Weights of a small transformer language model: untied embeddings.
MLP neurons of a small language model. Each row is named by its layer, matrix (up: input weights) and neuron, and shows model dimensions 32-287. Each number is 500 + 50 x the weight over its row's rms, rounded and kept within 0 to 999. Numbers have three digits each.
After each neuron's rows, "fires in" lists the words (lower case) most often at its 100 highest values on Wikipedia text that the model never trained on. A number after a token or word is its count.

L4.up362:529508457465464490550443488486557473551459476473536454483577383483464516459580543557487540496563519554524540517593497517414466490507522474496603577568421473406462526477560615507514412501519448533558397453491384454473454559394506450502537480501589517418532408564528476586536515578489533480604428554513463489446587546499539505454561532477349490507539606461547397508479494490427533422527505547531526419493454626478525446500535435512475434468567480499475568456553424488488550474410507503447433567446496529504442556459490481459518554441585428546520502439574435591525395453559515530511543505418561523495415478593511528504569504509577471521508504370423512418465512471544530524519491565461511495562489436553544508530416510472474564406498502499501544528478517425554447616551417
fires in: "under" 19, "on" 18, "to" 7, "as" 6, "by" 4, "of" 4

L4.up71:579507501516512507533519441514381439426488557515498521491484467492454528467512484445665475519587532496463442494503525445532477479484548465499493486518530530381485460411362476553513514476446542498477468467512510518488523475517466563537473465639527476522466541525529467423594600425479561535492547523500516505424463529592436409537486453537470493481565442443550581538446495619539480461549460535476514569444551605520449515627543468381515456474460542490368462597599495512402505482558522482468563381472539549532458551481558480462499513556572596502425423476558519529525483601480418443499580386549474533467464522398564495543453456526616409472554522428497562428554433461505549489427466515537563545468466450443413509521477491460539533514564567460589512471590438522539543604484570
fires in: "with" 53, "has" 16, "had" 11, "have" 7, "to" 5

L4.up897:471548555479427453370498498538401465465542519468464506490396450509515544467576490459481484473596469392499560467537542526474426471489522470544564463484500582451465523499361476489488590400476556450571479566451592513487470520483437466468323423469517481468573496470514495552553467446509545468479477463513552487549462391539484528563529566487577439542581487458494599542500543522491442556511440528465525461571511493519471546542504586520486437539553520537460615590474424471419495512470491452429482492526379457534475392475520471510472569478568482527515489381561540502482493559565505502464516508468470543402531524541532502495635557443590462426497415487555552472545530457403498599517498522506452528455560528512485503461464496413469531584469589565542520548488574510533487466464450
fires in: "to" 42, "and" 19, "as" 6

L4.up1330:537394462517451590552503531454517471528553574518581490471547466474551512521432550528380492495510580558516450487557608435538486522497491445508448606407550482544494561582557489508471521510514523493492429480463431519507520467500398487527498551483475484574487436486464540501359531542503466553502426503526485423454520475625599498463593533563624450494501519469497487539535524383502443575538460569528444457481517532641481525454454549467447458495518537511475502464578534487470435577404492543457550469482475483482516568537503562571471513481505512538551376510503462449491557517469501536523478566522452553454511478562544458560455464597478444421409402499535496494425405404387573522443503448497471592486514514492463605542401451488371496537502501472538559543481479553578503582531555
fires in: "january" 15, "may" 13, "march" 12, "june" 12, "july" 9, "august" 9

L4.up998:512476456422545491480526463534498496550457454459481457512482533552459446542500491450495478526571504560420555521566483496513547545576539487462524532516522444513611452468508544445567461414427514443490523525507525468544480482553525575519510579609535429522498498491495486540483499493511451576479505535434530548463495557535531475573501503447401488418426451379484547500490414517543516478514467469366483559442489596433519453582463553447551491444462508443551477317485588559544512440484531531586512516526378603516523467606474453518507509569467515526502469471548565461422409408488488532438518453491484462460586438568587528576516504585578547552512635516449460574574494500539514493510579520524393502547537615541441446488436469505544541447505532509508538519527564570528517475370466
fires in: "an" 95, "anomia" 4

L4.up581:477484464467577478421498446545490477448524520539506505512486444625394425572484522453583481558580483431500443512492528561542471501503502487490559499512559454462445510634486531441517553493497473441469439505483514467532477466484542656466523544538486438585443561525542489496441551517490403500444424451458530478435366564482476505522468504377535469485511540513469514507523526563526505480524497434556438501393510507460613482434377527559492577473592547551478519512479509520466495468509532527476456519541520547475447601503532446473496520548514540510435451475511468467435451496533451529523449510429457458535476567551552530611497469481657597606472526501538433548481519419500509523624463443496544541536430497511459499592485489531519581518462481531490508487509500461502472460432496
fires in: "an" 97

L4.up703:546441494526530461544501479543497524471532467410586413557487575541542481509506515459592515559559501475627504600516497506434451487495537497485485456455479440411524468502502487507480401515478495532513497552539477492541441538492414407506543457529505465520438513542460473497573538546468520548485557487497515447528585448438466517495487584588593526531500544510564434586494455454427512539415432463588512547511500448491495359563564416504531492514511465516564525540447542496496545586488533438536417478471387449478563449500587519434521540491539491589524454419569407470574573479521500496569434494603476489462497572506586476416470490430536468515544463428558461354485422515461461545561515440421455540436539504466523560473383575489435444436574526473568558547390527522476463573522595
fires in: "from" 26, "of" 17, "at" 14, "in" 8, "to" 7, "along" 5

L4.up643:512593516625406511454478522439474509509479549509461441458444503531518531495450470543472548526493492421496538518590482381533560380477464458516432479518505538505485499494491412538495639571557521532556512458465541554465431476429510403416429530382614357436485525411504534560594532488541506487521491485459520546476378493487509547446402447518526530531494533458549577536540541415484491541489483411457474521548479579503499539527525494551514519457446437511434583497387557515545545500616443487461539472466467544542573409508494427459530446411448425472502458431502442469506528450524564461543521449419492559484497445505484470524573567476479497482425406553487491557507584515608526492486423447582450494555574591551436579526515511498496563489496576449517527535434520444580433427478530
fires in: "of" 27, "in" 20, "american" 9, "german" 5, "and" 4

L4.up345:455558472505512525539491434503476505469533341483461529554548479478416457473475468455496493416588487594557539561550402537517432510463455484512471434504523491568440528470387573380485535496452523487562453515599517513488531467512526516569442552473611546524556494584453545501580394447518539515433396565511632458511490534503496433595468627510461540395486493428502514534503557465434484457470423498548512455572580613461486487493530489594523549406497570429512449449498464454576526515581541458433485500400505538469514451510563466518471516558501421522531487519546441466536481414457468555551595623449541469506502464563429412525470426501496489557472478409457468430533476539527543488482379424453529464541504519526416414474458539482480612440478440533469589484492394481430435489553505
fires in: "to" 23, "for" 19, "by" 13, "in" 13, "from" 5

L4.up872:535532478665453519396488496446528591478479489561441437469499482499485376516568460530468474562527486477566544482533506568450494529486534513501477470563527477456551564477511430494497460491463570484491425508555564502476571556524536501406495532483519459458485558550514546517412462520606488507492549575411495484447645527546493531583490475475429466616571469529568529503486517509523496562466481551474525430518450474561581539485475525457469448381431411484538483544522530505539477399475470523420533533518451498531588496455458628459475524474460486422498487404565492558405366598539524412494442429542405438614482514511486489524526450487482531532507400495514499532521473470480520470557528563516530474455523557552464524466509450532485455374501518545556431489525503586530461428490539
fires in: "in" 54, "to" 18, "of" 11

L4.up257:451557521530424556476468542348438524519539495494474517530478552541501565500516545660455490485533432489554463475476534541487493482388585533509399571544464504551512490495458567352440540533488438573578543515485619415544508460491521498507542519543484460511530621542402542581541470433491536443517479487554450469425510474436453607551543581422570548575565479543453462537469476486583564496433540396512565502508512425418508553479494474470555480472420414507560523482522478517517506471587534430518600552461502544528555508520536527506539520474575484424437464547506455484511481509446485467475502440433454508513303551491483425535576546450511455561460543486558459501456519479458477517522489543590529526564485486472488483492447548491495478473383478572511471425434552499477550436467517
fires in: "of" 29, "by" 16, "all" 10, "in" 7, "the" 6, "among" 5

L4.up232:467616458507477473497528463527537474396478479516480455518467560491500475506582548523591483491569529543415513441456589515529482378480577504543479492466520510521563531493518601538619514458590467548495441478431495493471580421563494444445503543461566513486445484479503449541408532589554553530560527468490459476469452492558560495462478500476572541486553477505547471522497553524568510478562540473569513475532532436543488588523544466503466496433509530441486480522504434442489503487489470520526568477499517470550500488465541404565519564461463543498417488516527556430409460529519440490607505516507466424458441532564487473429570504565512472577467560521499507438575376494426537424488534447395475525474443491470416371506603429523498523542479502444554441491539584480471579484529529
fires in: "was" 34, "is" 15, "and" 12, "became" 5

L4.up105:519546559486451455477520479489484649460541456513562479476508536471498482460495543409580554521487533592488508464586490425542496500446417497595541472462526583447463525443435537460539478545412513507513531475590476517510504551517450563581517365563481525570457433602564581488518497623503562451581363439489440429462560444537559526523459532476520440481499526503490465586458503536510427402457451457543500452490452531562573479498466571495594638505411531479520470486471506435500503468596555538560551472439487544464463500483538455488549501583492461460453438483542466506481462425473528536447476623477381545472533385505499470515554444448481454522445583457487397546517431545485521526505473562498546514518548566509420415472504325460500535506501483406422534478501426442525512552557492
fires in: "and" 26, "for" 19, "or" 11, "in" 6, "except" 4, "with" 4

L4.up789:464415532608457518468554538537492538536517454519498511487563388578548450466549512524553499518478571465589426525438462549439461481549513504528561442546527401372519526417552485479590446502399470511579456536452525440524474522512521470404542504530508531447494513530487488540476499486581468491533488647437432590518487549529478540532555503466577514531512414503473503409498517501524463486588501517533552523478504439500512516449517445531544498460468626523483550464556500571456539519504425458574510506458423426490519446461524528506580468406512544459447472444450510476486405454465488504575423508471549399522455613459519549455450433572557546563465557524478504570511483589421541494508384440547492469503458474669461457456570471445519522525484465477483537455499532486492456502476409
fires in: "in" 61, "of" 20, "at" 9

L4.up200:499588532552482553524526500458485498511452480585513432517527483446449403616489471554498442498470569496508563470551560509592585581508550542520457557514459431512557517472482495515572496496500511497510617652485488520555509399480453537551550552477568529510601444542578546458422473474471527488506427506495484506479509525484568507509540528474549528501415450501541479567420538377531504517517558478532611539614559505503465612505540471475552568534436571527524446465430468470514403516465517485524469495474506556529426510606492505497449452486386458503498493466407520488485464636578444403597476518552575487505554461496495441483500428406490563505567501587522517481552521450413469491551466453472478486544509578548411460402478440544536612513481406485482532506565521422481475459521495
fires in: "was" 86, "been" 7

L4.up1034:526417440535565437486432471556585530497519531580553485530399457443466544387496516464496492502524516417524497558415558421471509358465491468543526454561473540427504456525493550455560585518502520340585531446525567512452565518589486524502570508373451412584501527558540568508571536552500481493503630547514589466483438398517519504516432552504511533451483518543477471548479603463530563512444462480558515581472417495458476535521500465477453444527540376519538515566499462463509524418487470435515494469525432516420461460525553524478536481484544504493448426430537504523546459578494465519598526484472485616450464440452580478477442471607458534506566509484479458486444498483486512418508471571519508520560534482441453560459523550435504509515541513467515497549507506474426541561475536
fires in: "in" 32, "on" 18, "although" 7, "for" 7, "despite" 6, "having" 5

L4.up1008:493532511468498452511481465503516551538453515429504491525517468484594497624441480511377593543466514622506497498505442462544458533518529543520431533544495585451503538521518569509525535471521520344599454428519523444561429485525528551563460405498488512545450450547489481470550418523559524408471517580452509482462540418486526533517444508500487450399470531477485531572523489490502574484530574549515491529504468514507533482397427490435480536537482480562442388474521487510449428441463559506546494503513398506556492432445487433579534438490482542519409390490557387585533488463492437521478566580440443476487544560471441518529507424557444512462603498532475474563471447435519474675493515589585537376493534504537521612481539518458529501487446573502496437572472513623520444527535456
fires in: "and" 17, "however" 16, "although" 12, "as" 8, "including" 5, "also" 4

L4.up678:550516527485520417505512557466447531471558521482472489474485524461441378532501538465538452503477419470468518497564517467474526433463511467529623493460546440503491443484481503539514419470496496511501531559546519559416601577461525499499475525529562517547497439521589446512519642485402519503439386437534687489492477573529491458554523481617522528485543438497466523505500527512527449425468482478536506427515480426482512538464503520445546556495435545560570404582457593512524430469500553489444524486535435584531563563517477452492501521469551510436474422413494559452584424484462481548488480516570488486425491521506509446562488502536532460529480504537532557513485496469536465462496530420556564489474537483526524483569410493577496587533520446599551561577467488511498536560557453
fires in: "an" 44, "give" 6

L4.up509:582518456521468544504476512459599589512506400515565493461444632504563455611531551475528422621526445454502517456519601516442467532497514480504413592490531488535484544533429516564532481465549489559460536468536534534507548405562464347466560538564545528538553600508548480502485399514480498526545441485554507462571480526482474392512446439548551610516500502453487526495584519381548422444505503472433491543504526537530544613555407508485523516452478460464461533491462551493466531526547541383440456486381437507510507503547576451483509450549548541467556559485472559538419591443466552484568557517449525533516431511500559507560461519457529494516430569505433438518578458420503524443489541419567545508435474419463378497463489617490519508535553583503487526481524554515484478511534375
fires in: "in" 22, "her" 10, "of" 9, "s" 8, "graduated" 8, "his" 8

L4.up365:504539432517355526448488537480501458611452482526510438609458544451612389564521463433612435463548494515521524497545503440520515454360486592513468515520539492527555505448479528554514488470504481505449476505597577583423487383459482399436511484567459592537507528536556497497470566475468519522654558557483461581487506467464532446483524414477560509507521400507431387453493554490480472467529391491554513592564530529469521575509527496505497497497520400538441477567403464509546425559504473443565498435535595400556430510533422537533473491545487464541515509410452504496510445486525451478520528576541493458455475513570659508556547471496506512593580484490539434458517520560541536417402474485456473529553531529451567443477472456428430546480520499515561476523497475501478550432519500
fires in: "to" 24, "also" 15, "been" 14

L4.up721:626543540552445460478469416481545578506534469483488549486422513524439526462543588425530504556440603303475511583496444474533394459577503385421520473542523528382570386454551469556489438440445516538499438415600538543592445445576521461414539443539489499519473601464483544559477546572483484464560524502519488580451490473501461585473547513537619531483478451515489477467439566579474540416586495489600435536441532444439493425550452489545450476563549487507494513500480553500500538418566572443525400435483522534502458544444518523532460465438547489492596487450550502371520421480431539430553510460465477482496429495513475457507467509514533542476470545485455430508479567574545417514603457465527492498440597511490394512487496508508565475457520521463586530511541472411543532496594580
fires in: "in" 22, "at" 16, "on" 8, "attended" 6, "to" 5, "from" 5

L4.up154:546493535537445532381512421533543502558546496512366455518478381528553549484425559476479443539511549454541461574525502539481439481507515565510501501481539504495509532575506593446502530537488483462504548430508598522504556601516529511550423414518466414496474471492515491464587453503554523501545521579513495454519616489419517517538507540482487505521572577407476591611510565461492538534456398497538544510370524543546459540542500470466513495470430425561447479484439445506418557474465555421523536416510541475484463458472481483527439394473502495501531473478536373532478466501456446510524508487448457484527523521543538489414511603469481489520545426480572517501495478450531434496510478524514462548515594437517517560412505495457433485434533494483482513486487528657515545436530543
fires in: "in" 15, "to" 12, "after" 12, "with" 10, "despite" 8

L4.up457:490502467435446436447504486567525455434482457529462549567518501510445502462498526501479576470456578436519477528550537370459536520418492492477502528418444481583545604562451560482537583492504488485514419431507465406460505532462559487560486556515533476530402418500555541423511629537558585653456496534530470506558514602551524493413548483541409491441625466466583476524482566459499569461504515568486460502504533552519594444543501469451502540488454499570552534499504454529453583466535488467470474467367501559528467565544486474447481468473510531462538494526426552475486437546511570387543469452470511621500552649504508459514546507479486496474442501398530511583495509586538556439487542469419535466532431558479473473444548481553471553490460431447425577524434444488652539456572463
fires in: "by" 41, "at" 15, "with" 11, "for" 9

L4.up1327:500519529507477513496542470484537467446579442492413423506545486487516483534504493465522592483533536522578448472443494493524430513506547550421438413503570454498537447529445495500535499465437547512525541426510536493520459492517519510460501489491363485383530529442498540500488487461465569442443489506499488417333523461418519537585493511414485544477450457515470533537515513450473465500533458474482544572427453512546506352497421506571489487440533460513552470505486522436540498455549497520396460411571585409414462562518498575515493499504591475521608481493547490461526556459546559612501435543472463431491456437549503515429479521441568528503474440421515394513563498529442504573532416489492536519426528524570543495517565524553516505525471485545649494490582443529451510448459434
fires in: "in" 53, "to" 19, "from" 4

L4.up197:497450444421517498444460534510490569477560484470356522515393462475520605499554522456519515531476516559446526422561505512422489492604525516498467445524502367529492520523415424499540493532421487513502521462449522505502485455480582512464407460494396506456493529484518431499577464441390509545426498570507502534503488455439517503507477444618506524464488483458494506498415568512505471468523442574546517482453555527544398476573395475510416526617448409492369498440600488458478559458448608476531556491539634613541518527514493470487528418531361487561530455464498519399497587518588464508396508524475442492427479522505508483527508450514461524480520449515524527510414518519496517534537545468546518520494443549542464539473565403504527555474515613495523400544526483523542512599474539
fires in: "and" 58, "as" 31

L4.up520:501478422483481480544436505583444608538530553426539516518452512527473557505401488636383519485550498596495454446540444508443598554510591458441464463611509465508512520421450506545434451497477478524506561455513518546487571503576507523483401494459470450437512426476518487475439626486492482480505567540545470470508528494460465447474573437496510481441402457446407515449500558486496523545564471346503515540591410472507481439428545494575556489482470499542522461626486484469446488405471540530529490506476395412546438570595462553460481545497460531547524512474469558545514552599585458372419513460527470467420507451468590538522456501433454537418516477604476390439483442534481542496518455554489563487498523502477449555426504458550469513509550578534506449469404556425509483555483494
fires in: "while" 22, "and" 16, "as" 8, "but" 7, "when" 7, "although" 6

L4.up730:450550515448575538449532502557548486510494468445507523501405519464547536523470600485471467419557560492466513527512437455432477520524452489527490585562489487512457489493460471389566480419521502436510582506521502461536492553529483507535555562655438466571480584536512402452512497502527511530424421518519589458457432430460445550596409520570471520489416548547495457532536462506458486512510492544443559538504474577560471496572467432475485460432494487443490607469411568533420353465564539580523491466488378475537432489453423508526444477524417540470566477466533419508629491624442518423527423486529373445490541514483532579547423495519453525465428492495465490410466517508495601486568466582538560525476373437470497535496456486574504505485526503505495467457512518508480437525483504
fires in: "an" 64, "anomia" 7

L4.up531:601500465544535507522516447489529516536528489518504411595576506498547464591509472525533497581558498533521576560449495482610402559453623577497495523473435453495510434477543606530411427464488560551463557567550545514577535523492544480469409565527532665526459460480553494444524482439565439438516489503395514463460516447604418599435560510482464565517460498486494493387464479456513480450550500493432540549455585536525500504467475452509567532471544462564547468412475404510511499458483530505608537547500457505499390532535520515499543487511500508430502467470525458522469479493491508487466409463478493414370537512471517481499524559514421459460480520509552561502562442513445539531463525526486503529517458441634460514582415468586499587489583452503548578592501462518555435549557486
fires in: "i" 23, "was" 14, "we" 11, "he" 10, "is" 5

L4.up909:408517467425478539473568387537512480500470509512435463453482473500546501573401425538494429598505480429499549439468510499418550426535544448393570517544512492451468441552478512586492446452452521618531550554506519441451448535416485481526507524530487411511457580506447477465583491532457492498498581400524439525539483577522489583462454488529420505472499476507512556523511541534543499555455474460473513556494422577528540545559398547531546506577491438444535528487478508574521457509486522514534493543390356506536507551476448477564386461479504502563385471478549485531575540572463473502576490515470563529477615621504474439577551418509505469530484556476575545493503463453499631497581475479488520528546493460467487487409603513485605631548486553481496542491414559521493555476384497
fires in: "an" 87

L4.up1019:422583441588465530398517487448514612448500436521449568468465493514471427510547587497521463478474525508594488468425538438536447512471534428544449471472504431542445564612451465487523497513477487507459440514485478512487491537526606530475421471513507521486481447510487543574467476477437560518517414466485466470516556487525447469515552660438520441400502463470574475629575439481398448497526468422438494534469477513438505528431396519489521525486503493566468461485493528545527511539524539501463588472487497551535529540429557383394526583473478406508489589445478474487537599434555444505530478512555473497510535437545555444470499508490507505434480465391467527464509449524410451557508543487458478425492526572508511510477456529460505603441471526539376439489494542441490552438430492
fires in: "of" 30, "and" 19, "at" 10, "to" 8, "pediocactus" 5, "jiang" 5

L4.up59:448446503490445525509493505420476470542540484486441534473529516590461526434432611528511498483437466454569498411564460432471483513523414544484466461504516501532537502481441473490523598482469511539514478496391569532520464542409465519422507463454594508551498557533473527514412514537491519529410509510459502415431576672480492558576500552506565502461464519524443480526615474531524528474392501511553449518541470509491488531557499569530480379481450546464522544513556510476553441530470517512492487417522447496538523494474405480586490541488575534588499597512555445410452532511535572538497558505421513562535431447529495519512435525489560534475549517418488428442520548460427525502552542489464445478459510506438515479573475511502517604538462446407542550518480465549496562513509556
fires in: "a" 22, "and" 19, "at" 9, "from" 4

L4.up753:515490430482587460500470478568482399427491537510500441577484492550469479458408537543528491587533540577432643548485466521402450481488538428491528410365438475566497468621538504445568487490517591504434511461513425566509519488595588473533488546542449464422457496495485447554495474612477531523404388460453550539452467500477499498659518526470446434517483440519445574556569503551573458492540451490600508566458478487481566502519425446469542479489581590545480576528490554549490430482456532548431505451434447543536530519559560511506463447539473535536512521481558532571509528471447543493473425521471622505461454570530458436457490477554517517493507503546543494493534511432534480483459486483546514465527500438481534571596481584566611527525601556506487584430552455483557519463381527
fires in: "an" 50

L4.up1118:533558532525442454504548532590429500340448535560433496552448459519369593478449562549501468459364513445517540543448425439487469496562582480482532439536503479490484417490551556368494613475577377508546535552505530496487485497509465512544549480479487453450472528537499379491518474447516535427439553519619484510479537461460449502406533544560531471464475477518562461553549489520428503481556529527586523482528510516593502501533567499458502466509516476557497505543428477503548473553477506482481476460522598411479499459475554459428535517480514409497462465388515536508468505511414495532500540557521496504481486535547530565480509494417564502566436536563597385481546545653591610478591538487498521510441530504477451567499589492447504535520484459451556609506515512517536507526459474
fires in: "on" 50, "is" 8, "from" 6, "was" 4

L4.up851:491470578568481502479593510299537494505482485423513465573503539472598549509533520520525481449557497570435450472567487535508515463405438536427516417552509456557502531505481534422519546500487514498445620470488471458518595525552453472490472535557456402474467452457533464503564487446491528517460510512445567428517524584501490546584435476528585517505495528505547502414537463508563603556532450538391521533522501560537475505491482561517514545504401542500494497508541524643562501435445426470524488504500516464602496521548451477484364510449439501583529567456617506469493495503532469462592484512600461451499561471523577534539427511572485543491463555505513517394499486458485448572565489459500500520379470418496534549506525554591549623606512408546469450533521471545469490568405480
fires in: "to" 21, "at" 11, "had" 7, "from" 6, "would" 4, "not" 4

L4.up885:552481567425476451440466561545586511454475461516435447598371391528458474424585571576533505499473519481505530525444517504523523393486559460496629513484444396452508471513540477501506559438557533445506438513425449523505488532517521503457531478525477468476466554409438457540602543550500443482560488553474453533577469498513584521504453541542516508519510496473460437564570534505540417514528490591516536509459496506557381452619452487475515463441465569561531565482401436536519420480558492417504483620506523470484462494571521552460439504491493613428560425548500512511522492456439387500510568521513514539412517550529469576489477526389485373550502429469572481475467522638638549483542519553515500574379516492482450415547540492476486469529542535436557509526518496431463548486398443
fires in: "on" 59, "for" 4, "after" 4

L4.up534:536519509569423475521542367504510553508596533522491413522585450507453470539435552531464379503419472525507460494513591533562481472506531509474483566488513456562503528461538512484508505573524473517547624566476536469481548506584523598526538450549437487531517444451486477444488519502520472492547429532416502446458487393453505518569526555505419492508534421469576486513508535511604430494436437581521585434592426488580423560550462481410535501502520526581500557461504495560484495544488508504524531544537555348536552506457553530467478530490487511520331512533429508487517606578513541560497463486455580552572482471531556505593500452548416495513507472485522551528476458487494514472458375423428441384485519399589456477459467473498426524579545452450423519526442566443555549555462521
fires in: "of" 25, "many" 21, "few" 13, "several" 12

L4.up453:553501587565424515424549556555498668519491476515484485461438510444465441530510480494552528421456462545535584508587430492505402539558456479465454560557443512492517491530490501506525481487469559409467497561500446510556435398448456535531502513494557455565441493469489522509595552516549486459482543529455501419535504445478494535545534565499472388497454441559531519542478562444461501487476501474489476515469513624554570504475490428543465488430458415520564448437497540446483477539519488635573529513439478546520476447394550434468504586526492379583400424393574505469447448504410535523596454513491513527417424408478531475467484483380470525506467505425506541450473444507573532466487484456505463460497468513422491507518509516474436511489523575446542602405482548524475561484455571
fires in: "from" 30, "of" 14, "in" 12, "with" 11, "to" 8, "for" 6

L4.up271:526492487495438519560482440456454442428535526406504492463403488533504486483503521450529450487482422591526424519511474550550577524588464467476404426421561436478624522478524611473557389575530440556448494549501558499493499381573555462442539465519477487557472456451606448538520483555422577603551500609561474514502487526468552529410489567450411460501539436460538488528495508499560563385568529515516581520541501536436627544505534405508481481458448558567619455479515516443437473471518499481511536557464586492477453430472499502524486419555460452417483484395456484485452497530524442492405458507560562497584506529541444515534531616473556492459498451506543459550465521429497585415506583507459502617518558505460480572443531459425539549468425518475582539540559534472502503533422381
fires in: "is" 30, "was" 26, "were" 10, "2" 8, "are" 5

L4.up811:499443588547553432491535418516585584489474460475495468503529558552442424452465483504535470492435499510632642539531531381517455387550508458441465491480540458540568511482403568576556533572531455455532517416505527560531533488512522363495481493386462484519529533526566576555534483605483549459441578510392429554376447493466406543531477537538482576473394521460471592416478576421499436460522439454571499509414502497614522435487480489503557490467485529466525448480441487523508484525475472540418494465416541521418538595560532513498559492361469584489474443408531440478483492479439500460535518497486498428464477568528488454525478494563513496539471524454530481551536555515513442446570494375470547541449470453532536474426459517623538488465459556549579479580538490441426489400478519
fires in: "of" 33, "in" 29, "for" 11, "to" 7, "from" 4, "2" 4

L4.up547:518565555427458448481543481492444580434478528480552494449508447571487498471530572507504503487443441560522482492589578551531459521455514510465389523407530529529428522463601508565512502445449488477473385526570540470429499465634536536472587507450543459547465522546632426515603513445533511563481561476465464429469482479543465657522571546413437442521569410496515507429455496541463470390502546421571439510506480474562559471543427455476474492435530539493391512446514471520449485430504555523495556531478451624474475447472460553508525488527417466508490586433527489409496457437433575522524495499467512432547482473506506478480440379449509518426475544325579504597581474526445508506484549502484513497437518524543539463566553406435447610508545498527535538467496569486499529442504493
fires in: "of" 29, "with" 22, "by" 21, "to" 11, "from" 6, "and" 5

L4.up321:498498514527572449466445641529502519484449375555520506437494438542410500622536500532499556541532530533542518557542507540422512468470431473529440516551584451506594450464553462508486473479523470532482627484537490504480518459459484562440570512581557460407457540466507440505450520578494474481478438505535568529493557423569538546543459473492335471455477480422431544515417413546521509507558546453434411544498495515554538456429531515510518454526459535580494463546457542519444495527518529497490442540463442448475410580514484420448536622490466486512421551460555487518529495497431426508453428425518558494495488538557474444511491452595426539484469444559544454517551483448519472540480506465565469511503524491482504485481430432500479627558449417528434526392521560447507481537432468
fires in: "an" 44, "the" 20, "there" 5, "black" 5

L4.up358:540476435478508517438461439510443489467549503523541507477395396539511479478503489510404541428661540463449413466613525436514515535475583469509483436522527459499407455504484656541522483536465512618505526499482486508626484554504502504380540528532561446519534429499526482506548539563502460439528484460444565493532570455425468523502510548491490420513574447529510513493554531521489479381460501480494465563397603423517613555501482494506361470564491391465479521469517450486495483477545525452490510499503461433453482526495492456580511635559419560486549566465464521492513435567505431468501579584437445525493491545507448518516478469433523398417580447586510518440567484472435527472526437471567359474525557507537507470513450553521471522503508480509490526516579510447494524580426573
fires in: "to" 72, "and" 6, "would" 4

L4.up616:538588547432462570528429452531455570432448482502447495485500491513512517527553514458458527556471530514533546556528527533564536477513567462463428473411439473479448455517489519440544498496463449472507418551551600539509500441481510494505501569567510525467479511503513520603474512461525495481480492544454480405558441501377607519448498560494575459340508482537531525533534497391527450507422550486600527499568469515618471562474526505429448562548447603485498478365519543560539636566487465500570584411538494486588432357501580489566513573462501465500471498619481388503503528550565490561534551503511529474615440464528532514481454476455472516538503530483532408453466527482481596472427466566507408587519547461508473461450492512428478600531398467485533541518482443472440548518526491
fires in: "was" 43, "also" 10, "known" 6, "while" 6, "been" 5

L4.up1319:499520574550540451523476507458503533500572459520468422567469575505532564529465506491422513485598530527513515483460569558579489539514523465525556437473548445408617476470547489477467509470482501492448537479555500610486523419502549510467512563548464515509523459577548514481604495449499545476488483563468446443456465518493435476511501425560534430527513490494500515521520486418535511516606482490496555493517505579488469499519436413528499506580536523482513444574509578469514506434362484559510398531369599552435376495618495504494510592507496512521490415412490451525458531540373475402497491526483607438472524556527496635485580481577485533396440503472554496526427553500399494472511486497544454548411469495471391584559550532470546525530467518616547458541470520568457563469530504
fires in: "in" 72, "take" 6, "took" 4, "for" 4, "until" 4

L4.up255:406490448467470524523452443599460465490573525508470506510556518565464480482473488479489492474432490586520508542474518521490551492535570421539500503505571454524577551499503462430648540492515499549528484451474528490550437503452479492492503554519406445499506442494453524488606531506559548530596461423466520458451534606524470541499448632472512514520545510537506551437558526513486521392489498491469508520568466579482536541478532523460515413467491496457452503552471553545512563550543461541502600555392466519533426564542505539498476515485399537545336496485439484597504455528457625524450489494440460528555478522561536481516537446492519417540478482376510619476482521501496523484446521667449499479474508530524448544476533536432500535522527510522498615554431582402472543463364435
fires in: "to" 26, "by" 18, "for" 15, "with" 11

L4.up1166:468565476467517456534528468537505538498568489546473599497502447506542557522508542496561486414456516528427482493509580490591572493567478474484480392597504508489496570518513480515498395539500460476371490476520458526548495492506507474521503554493541485532425399538574583524524448551543602570515422482491415544428533516522421449457525506475495491456465435446535624570461518425565484524475507370522506475454472455438504412426522505472542456528502516568571451547457415496536489498533536530607578477516475548507470539572461511547489462482489505467645533302540548449478519499413454475475456469445478493442468636513549540524470567459533452480580528501439431460527595566461507407602556549557529473534598560449490570443526443567513496506467541584586538504484487602547484546564541
fires in: "when" 31, "in" 10, "play" 5, "before" 5, "up" 5, "as" 5

L4.up770:544507506533521519495454484501503504521521552505524511515443450501426429547471546551486441477427422498576544521573478546515424493402576511542520506544539556510424497481563476389462379508527539538539513440478551502589483397608491542514485511517523465455461442497539557526522377518469522544465538497538478457510533449464427534498559593438471528522498510451532499476502491542452367415608463565509538543472419530399529489551451416477513557434450520554534586459405495531569452443500491509468500442455547563434433491496459505557521441522480509548524538511510430465540466480461508412423405624527563519338517554481538490552437480509459521445519542505501500527516502466530443494464485470480504553635541469422483504581531500435601439476507616476575464442494582454486569478421452
fires in: "in" 61, "by" 8, "of" 6, "al" 4, "at" 4